Weights of a small transformer language model.
Architecture: RMSNorm before each block, untied embeddings.
MLP neurons of a small language model. Each row is named by its layer, matrix (down: output weights) and neuron, and shows model dimensions 0-127. Each number is 500 + 25 x the weight over its row's rms, rounded and kept within 0 to 999. Numbers have three digits each.
A block is one neuron, or neurons of one layer that tend to fire together. Before each block is what it responds to, as a language model described it from the Wikipedia text at the highest values.

Main verbs in narration. Main verb tokens (whole words or their final pieces) in narrative prose, mostly plot summaries, after a subject, to, or and: finds, gives, connects.
L5.down247:505487443477536520471480556470490559522491474529490480510471518489493539501497557497472523546536490457514480485498474456499498493502496464522464506482506543517518448514463497525482454466501511496453483497506516484506530490438519539539469477508503508474463441530537504502451543514445516549499548478479522573514516491500485461501504516482507495505504503519552507540522475494483500461528
L5.down614:497489465472508527554504510480476514560472482483477459488541504512557519488496520472446457494538472550530511525526481540487499518455528498516492509494552488492521528475484490493495515476497491482439484507496490497536435486495514521496479554465491469521453504526534492474531508487463512522521559467487482497482501513495517445526476509462481495521505513511520521568480491493517494517542
L5.down668:510523466498504522489507519493510533505518484508473453470467537512519455498530512505503482503479495519497478473508498524451500494499535522484468490498525541524472507447502503482500505532538504483473506492526505522519514473501528504509494524519484485469488437522514510472524516542518524514497501456498505467530488519505481505471505553508522510446504450481515476510460541476532504478522
L5.down754:509516497493497472491515505483484503493502487516470553479492482512484487491470533517486496556492438507539491556518511516480526517540488509483516470485453499469531480498504508494514509453492507510489486514470547509485509498461463491478498495500487450503494480519485546511505485537479491460469508499509490483467506483481539491505463490515519469504490477523510491497457466451479502478567
L5.down781:472511479514481493510511479512538526508559482544492527511461539481483508522515485520499512501505488535443485509518515461501529508500474485494481546514481486476530469497454577504460518487466503492506499515495496542476467503472493492482485534489468500506505495558504486509484484510484494506502481476476522544526464471481553498464497523494447485483518505507519448517501459526551529494489
L5.down875:512490479512531472524518459468483492496507520478483472471479498509503512491461487518471500469493491524531478519539517521518464552494516494517501481497525416491529528499462500499515524492490504493505494528528501462563440471509488479510468517491489482521521535492508470503522524486521525463483530511487473498475502484475502489462470454479484477561482485507493506499504483503490497523487
L5.down1011:503467499443486480432502509515493484540471471497470509498498516509484499509499495553514496510479525502488484509493555512508496470472472478516492531491568524494539546518518488510497522489500472479466509513474509479552471471535492483511467451528485496529517516515493512519511451538491550546481499464508530512480485495488485485496500515480472542556520495510500461501497534465463475512510
L5.down1262:518497493524460494568530521543451473492514481471533495505493496511502499494482518515475502498501458494454564537494510494499477501565528453487536498488480506536531462449535522531482491460520493493507489518532496495489448515546558496513471516475480522485547505485486548467461470463482486520521530520487475461489482530460457469469489504520528533507524530547522513457519483533483526485531

Paragraph-end line breaks. Line breaks (and final periods) closing a paragraph, title line, or section heading in Wikipedia articles, e.g. after "Cemetery in Brattleboro." or "==Honors==".
L3.down148:488477429464490503495547533473518452507521546518509515541497511548494497455492515499503529491505519525511507520478497488505495538507471539533498495496495546531496469518513513497536489541494518516503483488495518478524521520522496488505497409547512507520460495494481486499527497528506492491528518503555492504531506517505520474490536523514480521505494507516516521488492482560493500496510
L3.down179:485531475475468513490484498501530491506510525481564508517504539505489483491501469516511561514527462519472542504486479492464474533551483491503466493510528487484503497510480500475519493491513528486568467489511524497523512543489481505504518335481516535519497552528500551479495483519475502503508533489534502503481514484544516491489517494524468483484497497490515508489483539519463501493457
L3.down322:492475454513514493469465515503469464501577538497464514521503496502489519552482521501542475515510515503523486504543498481496540554512528491447483510503502521539518477515545487507485505496521500513524498445490487500551475525515558455506487488489492476521506487510468515499523462524495504459452513515511510507472477505495514495530483502505519449486463532475502513542517522494520458513527
L3.down617:448539503476500541518490507484499523495525508509498482495467516516481516489475496453488532485500519539512527547500496539479478456508513492493534497470514501515491500495504494490472537527492450518509495528504475489476512510523504463523525513514459463495497554487468512519500504492519538517499456455512474477502555540521482515531542523477522522531499532511513519464448514479538528515494
L3.down1002:497506480536459501503481483553501508548497493512521497484529463505486487515506510501519544504515553543470461525506506493515489491464530490490456517491476491491554547489442504481514517524484487529534452497454545544487519496478487525504479525520533490539491513518510487494502511536489462503484475486539483456491503540460480483485485543472524539476564538479516494474502507505463534506501
L3.down1243:519489477493505518482456488505520497527515506496556493491511503505487484491517487523531573494520467500474513497482482496486475528531474521477462510510519518501505514523537505463534508500504496485550465488506538480500500534481498478521520382470508517510495529514510531514507498508488505480497540503545498490495514489525507516506513500509474521469498486488525525469507535531445539450491
L3.down1266:468551526486511535495473504491497539517508546496486523504486474509472498489499498533553538478492511504508507534507523520508514504511484486507503516489440528526530510515497514483476518484485505497492475503493448555480485473503481541507491409524504506457505542487485494496523429504506490472463493508537471537500457504490492460536510547514463487536476518512525485499492544494502475504436
L3.down1418:476486524510461497496531495526517534507463466494471511478487491502497494489530515502523543496532480493501506500486530448511476532476476460538502478548513546502499520485516453475497483525523518516541484478528514506495481536518496492527499471494512470541479500514526522542505459475474522474481497550487495546549479456508495518519521513496444539489495511487511470490477513518465497477480

Coordinating conjunction after clause. Conjunctions and linking words, mostly "and", "or", "as", "including", opening a second clause, alternative name or addition, often right after a comma.
L5.down96:473483454530506518507508496504488492547478493461465518527486536536461527512516468480535454529452503516510506471471481530491511494454502514515505475447501515508502532516475461464524488463498518474503524555454509502515554488516513505483514482453506485520501481518473514503512483494473504508511463509508511517509489491460485500466491479500505458481490459552511526522524492504489514522485
L5.down179:466493496462514478516526509520490508526505475510501502486531491500484499480497480523507506504473515447491535493506514492504513493523521496457552499491486479489474533481504578485479478500490478487493527487498512503506534500523495478556521437508511515546503476496499512501514472502501515495520471520544546472495544494509507506458528507542478538512517511489492483504521479547475520533498
L5.down767:505483467500488442510518476539455503476477471539512495501512497477530481553492454509494477495506518568488486463539488520470443467464494501439513506517501474515515470493476516479541517459502501495504504540534481535507507466513502539473478496509494508480546474551494559423547461488518455483515500490535477511464501492482460519504522490524510506525535506491467499499489526491509525529516
L5.down1018:499494447500510531511518516503471554508505498478478494536470502479482499500490470501537499474501541500492518488498521533538470507505461556466499500532496450542506450543485514498543509516472501495475478499483493518503512513512521486538472405510526481551544478504502527514503463513480509490504490519493532515420494526487488509497501489461477504484468507477458517548478522532503455479515
L5.down1033:494510456466494517447504514484496540567489541451473517498535489502448501502474521509497543478489522506473531501525555480535474460484521485507466490504485559499498530536511479494493497506492505502507506500492478482488512522522485496493509495525492499479495500470499531587501465519523480505434519453441494513502540481524515471461538494528542483524498459454509478524469467485467473517497
L5.down1230:523470513504460469466497515512502513459469458515499512525501531476475502470508490504481474476456478481516511522485526524493497509474508498526541495516502511494473511459491506479525519480533462510520507504516531506475498504520482522493535455471491539501465473515486462481488522492449517514517507507538499507489489513493475458458501500545490500548479479502465508463510536506536514491519
L5.down1305:510510514487518515500431500494526497503526516518496462517524482515513552536490522526481509484513499480513513496502462487507515441528500487551550503501504521466474528509452508456461523503532542501490476492494492460502520466519525514511511466494484507519472510495545530471494521506540492463472462515476501492491500472506489512513473515472516476497456505525459479516500505502503525536479
L5.down1530:495476487501571515489478519478492509539498523502504477544525514499524487470486491481575511472477507534520500486462511481525471499469492489502521451456495514574511508509542523503466514501511514488501483511486485457477536507454528481506482399498491499463477500515513463530505538508502506483494506481480492538477453477530469484458530498485506520478444494495518509508479516507487459492510

Clause continuation starts. Connectors such as and, that, which, who that continue a clause after a noun phrase, and first pieces of split verbs (st-abbed, cont-ribute, dist-inguish).
L6.down393:496459441498473548487481463460520504526483528517496497491492525471458494483465487537529524532448499524496448490541486448486490511494481546556488451505451468524474496501488500495483463497480486524477467514502467487473511516541447521515505479439518484524484506521473518510514514517510498484515528490514463543506533478521483480494522538501491507541469508492513496457490495517519536501480

Conjunction after year/number. Coordinating words like and, &, or, to linking two items, strongest right after a year or number, as in 2019 and 2020, 1994 to 2000.
L3.down20:440523503472510489500529490517482516525511441509508490534544493557483529466470501500490491534483517513476492502490478491491488511466534508498480515471505564524530469486512472498504523514503515460530559467532500458529515526500493457518513501552470536522467510505481464497498542490488485550522516463475489494486501528513466497471495482542515510511485484512518478509538494446530481511482
L3.down21:471508490505502463499552516483494497498448524493485525503455516417488471530484490512501512541511521456511499472518498497427487460488504547510507518551486477450465490480495493491521531488489516483517485487515537448476478512545478481485499493469459517502499464494516498478459520495486476498477486474533536475493517517487558582521501512465514536510508534519457477502518510536499528500509
L3.down197:463509494498507468479514456518511497502515486515505463502481481492510484494497495452481524490516517518493505510471511506445499503524550516473504497539504464508479500460515510501489449532499501505516540554498513458532455514486459530477505503459484464493520490478474500520517539479477512497522471525507468456495534485512526501526510533496493492513525483508452502495541455503506503525511
L3.down250:513541489543511528542455508525484506486453520505508470521452483505491511513497507486508507505507499473544472532515479450444515476477530535499512494527528479497498504502539469516515518489514544508554469504524489482483478511499540503487506465490520476554503502516519479491486470537482522477504539489527464536490500483518521528479482535529467479520514543476477475505494478492490477520530
L3.down388:479557506535537461532454478493517506499449536508452513515462494515502523470529478468530542463485519523541483505526503495515485508531491502530501526502468500489496487511553555514493482482516494467503508502500530519524468511531523530518532524482441502499501500510513539509496564519500524528504503473437498474475476524513538463576494516534463525561487511504497521472484451487509518507486
L3.down834:481532486535538478478506508479515487558494524477494534509524514497474556515506486532511516527450516488479485473430511491507488544522485509501498519533497511537504454499510549501493473488481487497481493495538496521526509514492485525521521475518484488493502558488478497466498508505527462507513506490485513520534510493493479453472493462524503548511523467472466491489539494546561490514474
L3.down943:488494521492499495481528530519471497510505507505516494537527513498504548507471517481511464478449504507473474510510487504518484496502465533452523495528486516533471465472544504522521471504509540537493505459516505486486514517497470522482525572460475529492498532492499472508473498543515472496514492504452506546520483501505519516500508515500533542439463535474468485486529484546497504478490
L3.down1053:513510477490485465488457530444514523512496561485494518519505503542514473510530508510480490499463499512541471467518498511467487527459519514524496511522440511529466466496473520542488462509500439487496432502490526497480512485515483495507482486519474501514448442495513486481532488483505521513530482491507498499520489474477476489502508534519543512507475466508520486488491498461492527497514

Word-start fragments, scattered cases. Mostly first pieces of split words such as sp, sil, div, f and sc, plus table-row line breaks and adverbs like only or just.
L6.down943:491487504519498474509509467495471503525525499504462464506486486483527487459472471516508529510506473477477488483535460522452499508429498463467501485510520549487490505497519503503490521477505503499491498495537475524509529452527528540492469482516499577507496482498491526517464489500518486496486524512455478450501528499472475494486478507512483484528499514488471527525499502478495499480457

Comma or conjunction after list items. Commas, "and", or "or" right after a noun or name inside a list or apposition, as in "ggplot2 and", "Jimmy Jazz,", "animals or".
L5.down51:513518447496466523481476516498497496508496518472494514526502518532531474463490502509478485465476542525503493502527455481476471493495521486486510483488506512520531547516507516543526475521500533467507482510544475500485486495462539543489500470507543537477491514495515480481576477477483485501505471495498515482457523492501472479486524469519471544476450486475481471524473494527460483536522
L5.down433:507479476484521521509539541523478497483530499523460494505511465497437558501456516510477538468488522479516547537488517454504471548494444471518477517517510487469493439538512540505495488517497484494487515520507495530495525466517511506543514462453477504528488543462512481497506477547465454533523513498497505529510511516479523506496497516476502514535506552503486512481523549487503493468462
L5.down573:492412483495545496478523474492514536462460440527557513470496571529476491514526473516483468468461504549450454510483454489463513528546516506502510505554504513521565528503496493489499510479500526550469503497490461521498491422505538503487499531510473520495464531516470464477536481476517482499519480473533508466507517475529496509492478541509485467501477487497550483482475469490482515483541
L5.down575:483500490508514489495512507493474500495473471493552461558456550478521523486485488502450506479492522494469500527497489469508519506505507526496488526518469483549488515507503495481480486480552535509486481516521475519466492509475524546518509496502503487528498530500494526522518468440502475497478496482499494511523465472468485500480510491531512460488481530459485499478494544526487528504477
L5.down816:487517470535498524442466513486519486493482542471488555506505496537487503517490523529466477530489510479477487517520487545470479494499492500477539522504532513482492466587518527511494553484496514471535483525515496529532496484491473523510445491520508505523498508492483514501477475522518488476487525493504537520457499494531503512522492497509449501501537537516508524458528564477473525467494
L5.down833:436523488513507448520507507495435505466478464527515508472512490490490502495514506503487446481514490475501493505454541524538516501510473538522507535466496442527494508457527514534502447523523518517484480504515508510530488526567491500519520549536534476537524476458513510504461509520492514525513503490497514532488486481495503493466499507447484537501507470492506476492513505538504518452490
L5.down1149:469544502486466521491491506479505497532498550457557504548479485492475440477507493488475486458506502521484490526511471487487487537524537498470485497481452507512512476521512476510494476476488495469488544484511488447502494520528508453517528395511489501476499523563509489516522525470567524490505473481522520461494482517471476503493482487486463552482510499493499498469519472532503522467490
L5.down1233:514514559473506481480502511500481528490482445522513517480500480510506535499484535468475500515478508504477527565514481499506466507476495474504482513518475506512515471539472456503519506521515501525540509507501506517512505496485485493491486481508507500494500494471504446514522458523496451520519505535500474481496524488474493481501500445491518501499504459499534544497476509512492512497496

Paragraph and heading boundaries. Line breaks after a sentence-ending period, a heading, or a "Title =" line in Wikipedia articles, plus table cell bars and verbs after modals/"to" (make, stop, keep).
L3.down1:526524456499541493525490516439516546499495497529477485480493497487478513458482470517499538474499501491486490505523503479538486513498507454481518461455496523526540529489471543496499450484470469500507512489527477495522476462496483499470468440522516510477521474486498505494520474508518501490517526544497538493470485494488485535474492508503501505510530487528502482552509460507466488485489
L3.down123:475477488455543508508502500456490509514535543503463478487515525533490496485473489523487515510477538474517536515513489533477494503515525566502488492535498489510498478542508514489491471507502495531454463484532474508521519485502476466560502469499484516530484489483499485534470512511492487515502519479533527512487505524470492448463437528499500472487475508551475524485512486512517543497504
L3.down209:485490467466503494498479541499511484479513503438488475488512480492515526493482538478520508469499460501481522563469506478511546483514495476487481464474512480533497480485531480560498490481470500515495508491520533471494487498490515483514499631508536521518545539495483454507521536506459494482476517508530522499501484479507475516537508486487497495497507531517491508500512526513459532452442
L3.down505:494489487512480513494485534537517489505562470517498541485514519518540488502487504510489502451517527507500471479536517510429486469484535471488487520471502480533486563466508460532502555522474504476517536473496513458457503511531542499509470491503546530537520520503494485498528460508463453492505482481482497478460520521471510463537498498488489495480526490501522507482468520471492478493516
L3.down723:516523511437504534513519483477479538483507506532482478500503514505512501486490493525494465466493513521476527488483478524461499480496471534513506494525504538500504507504520510541502515477514500556494508504505507545537483580494519482490505624479536514515499474524530497511587550497474502496491478479545520508491496525453489450492531486527541489469492499502486537536498521501510516495503
L3.down1131:532482436485527549493522574492494475526527486493504489481500483514498485427467489471549487549482489476455510534507514477501501451516480523553468483495513501542472465518510502515459468502512517482471489490515479500484516512456519499518500420473464478557500513521491502499506543506490505513504518515512468507500554484505506545527490547529503511485528507487444496509469496489463470448484
L3.down1218:532474508492500503475519508490450466514554511515490504498516511487495511493479507469522482505473500509488552491458502502479512470510501517489493451518495470487517512446507491502521477509528520456517522480535515463503502489494539504486477481517511504504471565496495515552468546536483498492515546470512527533505501481487497460537493462499504473481501487570508545475480490541499482490516
L3.down1425:520503541501484530530500469507489490538538526529497504518526491508512521494505518510551520518502510457493492545459543532492488492507511519491540507540509503518501448513517479492554494493516487490479557459465466508510526502493481484485491474522457486515485537487527517497469518503491490471456468505481458523484511504562538536546542490515518521483489559475514495505495499477517530468519

Paragraph-ending line breaks. Line breaks right after a paragraph's last sentence, list item or table row in Wikipedia articles, usually before a new paragraph, heading or bullet; sometimes the final period itself.
L5.down89:531476525503479467465467512502532522512506486504553543492538505497498516532527560457501462523513551487513545495535538527499522459519497513452485543501478543482509509494538492496482496524517487469546486493507501527520490493518484529480477537524522509504535487517486493515480455462549503490498525489445502542530494498520504457512500502558548470533526499497529489509487545523492497484455
L5.down349:493499495503513489508502539491474426542536537525508515487475502500505485517459531518502530500512489485530529537485513523473461572483491531510464531510501506516533468519455515535559481513522495493487527480469504491517518531467501454495464446485496544497516472523438468484496527529518543482491490484521461511495476499512481502462514477547486520466510496510496486514478496495505506475507
L5.down386:542515542490460492523452455525517434518546527508474516489469532513492480526513445507499528520542499531509534534509542522486484476480523523486517533495484488497488493554530469512476526512520522477517514529488539537499447472485494492521505410501526534513492492498496477510458488489513506509478493505474535489511494516503514482494464431507494480522525515473503502450513488543465563535504
L5.down991:506497470479514519536504525495524443511527524502477505532515466505477499499483489536490550463513560515556514507527518480476491484471497529498481458508527499559536499535440496497534525503518498508522456486467522510505463525493500480491505414500508482502520508501479471477498475460497533467497475465514482512469481511492528468522492494490485521507493529527452481485501503503483514535463
L5.down1064:493489446505518516496541480476499474556572529494500503532426522516494514490522502456493545526492535505517491485518536508510502450524497487478495485490509494541521454489484485474484458460490461502525541509498450500505467501482511472511484396480454545525499497509480518499463532527479495476533476483478470474503454531489523508483515519489498530504487512510471464505491492509473547494491
L5.down1253:532484434507524537491500519473484542534566499536497471526533487501464504519495453474545516492488498514512528497515494475501502481519495550521490525531503505535522483492513514530512537485531477512492483512510516494494455514489533512518475427509501516530545526477536486515479470528474505516495514475526501499555479529471469513523493560507486531458462525507511498534462513523473530486471
L5.down1403:547500513530484443460468484504476493498490515508445435502482476502525524450516510503538507524485510518503468521527512481470468480515504509502515503519512506528485469512477466497517434485529515525488492491498496499513528499483506475504502424493501504529496509513481492486523543509517502488545511487514495507467475515463510496465489514498469524446465505476524495460488508511508542484505
L5.down1445:517524540493477479459521515527535491487497521498501504502472464542537492502517491477530565511523492506496485496501510554480485542501474504498487514511476531477512520495506451489559464486513542513525508517489518473506513508508499487495519456490486494519520450510496556540493549502508475459447501491536558504517496537492518530508510496520512496536484517478469485518500526523502497499491

Mid-sentence coordinating conjunctions. Conjunctions that continue a sentence, mostly and, often after a comma or parenthesis (e.g. ", and led to", "(and legal disputes)"), plus but and it opening a following clause.
L6.down1422:478482425512515485501474514488471474489523496483472439506470479495501538525511493460441512452556482496490525539491475524584496507484476505503477520509480466491538529474465532484495525494495510494498483498485477515470525516528467498515504449472443495513462485542551528458465528531462474466491489533528481493501453463470487491512501523501495552520486452529497506483527464503495520482504

Coordinating conjunction in lists. The conjunction joining the final item of a list or pair of nouns, mostly and, also or, &, di, as in pipes, and cable covers or Grimsby and Shoreham.
L3.down81:517487482468503524476539530488481474491490466529526502523499492470481527514492446505523497500443501496539483480452473514514519518520479477519492524485514450512520492459491517564553486499462534487499509495531526530476513488531500505519574543514496473490514464509491489506504487478522517479473501499517522500532530468539482491529482501512468493498492519502475513497489496495477496457453
L3.down516:513478538501539484503504489480460497514510497484496536495473545527498520539513510499503503482524471482507516528535492508511443468497472500518503561491507532511505502474507470513514501482544519498528499534513471497480505520490483504517551468488499481449506524512519493491541531513499498405495511502531494516503517545515482504558485543514520475509501498511519498470452500517455540518526
L3.down550:502493529498442529478501452444508514541572517499485489498490505518476487552506480484481512495470515523524499475508503487508487515502466484536481486486523469530527479502492448491486515500505515501472504459518477470438502468481541519464463478507517538507499432449490494506518505522488504494509494533455486501507504514528482457495523486508493496480480484551494480535499498495481496520528
L3.down880:489452565497485520494484503499534502512543567499450486530503491501518498513481549496527498520503490485497508517489512490496513504527534567535502492490483529493503515505476456494452518486505484552504494504475510482490489518514487502490488530489521516527449497492518488530486465535473476485491504512433488512504507500504562500459511496506513517512533465493498498504502497515480503537509
L3.down1149:496502525476498528514519502468543460563518482494498477507497501551536481530543529490485498541477484517479526468536508513493504456520509487491449457480496570500494535485481427489449522496497508476512486507503538530516493547492502484529509514487501509521469522508511485452499498483461514476484554528501509541552484471490441501537518507489503504491557504472498470533469492478454496516497
L3.down1232:463522499497491493470489503512527523484478505499474504480451514495483492515493490513495512491479522479507507472445518513522528553495475435520490534528466468533485473500468545506507532495505525528534492457470492487462497488452495510546456510475477553532520507520489469493476513489511549482487514499518507507514515452488504529486510532474504473484502518508486505512504487527505528510489
L3.down1260:462502502440477478485510487531529508522529503519471493493549494486458504513501479476543521489543508541560501499506521493493491504497520534512468479450526522463528555510455477493481492514502465516496501472498509530475507520520494500464502491523545512520506510479503479508498497539474460475500524506497535535510520453439506434528474528466479531474469469530467508501497483467511473471502
L3.down1314:520486490492540499482491492528488535528521480497506471445531457512527527465502553500503525462561510502505530517497483496520514510483476502502463509442495494470525561485445495463508468488494440511497501527510480494450504546469462512481478507495498497500509505535488468480525509530498504468471497549495559520487483448474513474505519525537483509469508497526482509510465493448450472500529

Transitive verb completion. Final piece of a main action verb right before its object or complement, often after to or a subject, e.g. embell-ish, decor-ated, byp-ass, pay.
L6.down681:519500450456491495510500499488512532513497516518479462491546520514490479487458444483498521510487451487535485518491513488466494529512469499534476493532504517536476515486512523514504493501512503457476527526523428496489474493485547459476493413474467472502454504497536502482508477478490533516502551488486474496486483491500481482461482521453512503495486521486469553493475472465510516497486

Relative clause openers. Relative pronouns that, which, who, where opening a clause right after a noun phrase, as in factions that, Act, which, actor who.
L3.down191:507471471498532515534512514486465508522478508494521505529476547484486517485526476496444557486488471522504477481513504446495498567527521447525495473513489462501542514499489480485496501527489476482539500459488494491529521485548478517498490485461471498512507510490471488537507480526494521541509515491475515482488481506493469457504491486476476490501516487538547465513505500478490516490538
L3.down742:506484525544513496490507500537517488549488548490462527467475524527495503510543551483523521549514538460498548501541525505485515494507494553485464492508434503493494546538539489530487481517520488521469527488531492466558499489478488500499531475510499482515514521512493492459519498554413491504525517529489485484483534515505525522511497470559494496499496477466477503498458490527483506499475
L3.down989:496470548495465488501493499480540501517529538513510500488505527503479428485515458513488566496494491535499523495557493551476482542499537489523470485499465478468495504513505483483509523526505500484506459514479521474513499498490489528524482406454524471496518514505516484537476518469511479487511497516503517497551533449547516478477491508475467522484516504515548544487476512491454453509537
L3.down1091:524529543537498507473498482520530526541478511490484482517451461477526493480542504541471503515562535470534478501523488485507488530487451519513541541487547490470524492488531521499532495493500537467523517543514534515529482456484491497549526474499492505498530482515523468554507518530533507480528495502473509494520515494477496536508491494503495499492492454487467503503493486478525533561472
L3.down1100:474484504508521471465490471496479531516493496495513509498471506494495507501460494464558514506530450454484537476537486542497512429500478516489475467508530455496497532495491513483418524456476506514502539546489475503532514497512544443496449484509490473477471504469534536461532477496515506474504533534518450506491468522506460536485494526499521495484484502485492488518526508504482532506455
L3.down1162:516519479459488499470504492495504518528544459475441528468446481491538455494457473503494486493549500516539486471494520500480485477485520480508501497463490478528513523500494541513506511490469553442521473508509504450505462492461509539480517525514496498513517463488505488471513532503485455483490491503467509487561506512464493478495502501530490529514514463492472519506472529522513506524461
L3.down1325:484510493474443494495460483506485512490514445533542490475487518509501471524531507522514495478514514495514515522483525541510528493529479485481500524515530455473496486535471466518526480507521506484518482474411506539504452498495490525523451477477505528509493549526501507493460493485508499471508494478495459571500530482496538522506494563497497468458503492514520491510509512528491468485528
L3.down1403:502496507508541486504465506454462467517540511443437482487501528529523460479503500536508543466525494487521490496490514532486513486509434511528506518472450515543539464523470484542506493496530500520499461515488521520496524500496517521478535405474507501495519489513496503545460511537528506522518483526542515506498512526482506486519515508502450532475486520503498494487494481491501520447523

Clause-linking connectives. Relative pronouns and conjunctions that open a new clause after a complete noun phrase, such as which, that, who, and.
L5.down15:472463526503491508496528518482489485490503549492468475507506536484503493541505517501522527511459516496489498490500517523469497495468461466508508502517486505535520529527449528467493516508491507486542494507467535505512471525505502530470491423478454499499469523522488535514511538536521505518509519514508509551529543517510506559457459482544461494553466524524483512508503514510516529479495
L5.down374:495564498475502467499484473449524486511536530513475501456475530480500499471494494483514493489509498532482485498503491544546464494518555523490490531506500455504530505502509537448519540490459468485498486504469527475463501534533469482587473458523484533530525541514490491491518508548453540464480541533530512497518479521525514528477486472470487471465466517484522465497489493479530515550564
L5.down450:514496500440500556426505509516561526494519536491510463483506521548492499484512545477466480525522495498497490486512547469465473499502535434509523492444543517493480495497517539445516494520524513500517550483530487502532517528485460500495459533515479480518470505492517494528521531535534488472494482524514508501458494510497526485513501492521536508480453519519476464504496501505512500495541
L5.down584:468494502528502471504523515473457493515508502507514521503489542567500519502489506483499505545473520519494488490506450485522526485491513445513497472509484481511497491505524453550464478466501508467494505513545529511557525471513471522485527513526514501534486498495494494470499498534529528502467565512587450494513532483481483487506533498497495510493514503520492502517467524459460505512470
L5.down795:464517507480468531503532508521489498545478478483514437513489503539561487487500503496505469533515502473489445498527480489488510502503486478498521535482553508479462500507534492497490503487467478504505483497478484462511539521510574489554509481471486479498455547539533530518458501527476486477473532456508471526494492516495491536474492494472520491496470504468515516488507523481524487523468
L5.down945:533501476500538504490551435488510469525483470492436493503468513459529489428509489493453485499518521546571517551518508471518426514577447496512525487505553470507511477477490518464516446494467508484541496492514459486478509489486510492508462492485484488494523494444508506499541572486473522512514511508495483512515477552462503529563504532491496463549504463498473485476496483513500486487509
L5.down1189:497516530506478492529500494529521510536532515503523452485480508506551513512514456527484477497482454492531493497494470450499507515490501529537492505503548485521487520502550476516539502505509525481528484487523470486542467494509496437514461543505479520516518505481463502526501485522550474484506534483503506540545440509522484565524496540501491499481488480483498503463500515455476483503451
L5.down1380:449558535507516516500475523501479495483483497531514512531488492458495514492507478496495492456524483456465546497529537520537516533467558519496510485536498511500488459462526538534477500516519528514484491495486495444539454529524553512508485431513519489485495510504475489510551557523502531532491500448521517465496498515459472514501520509481524462464503507492473497475485545487506493495481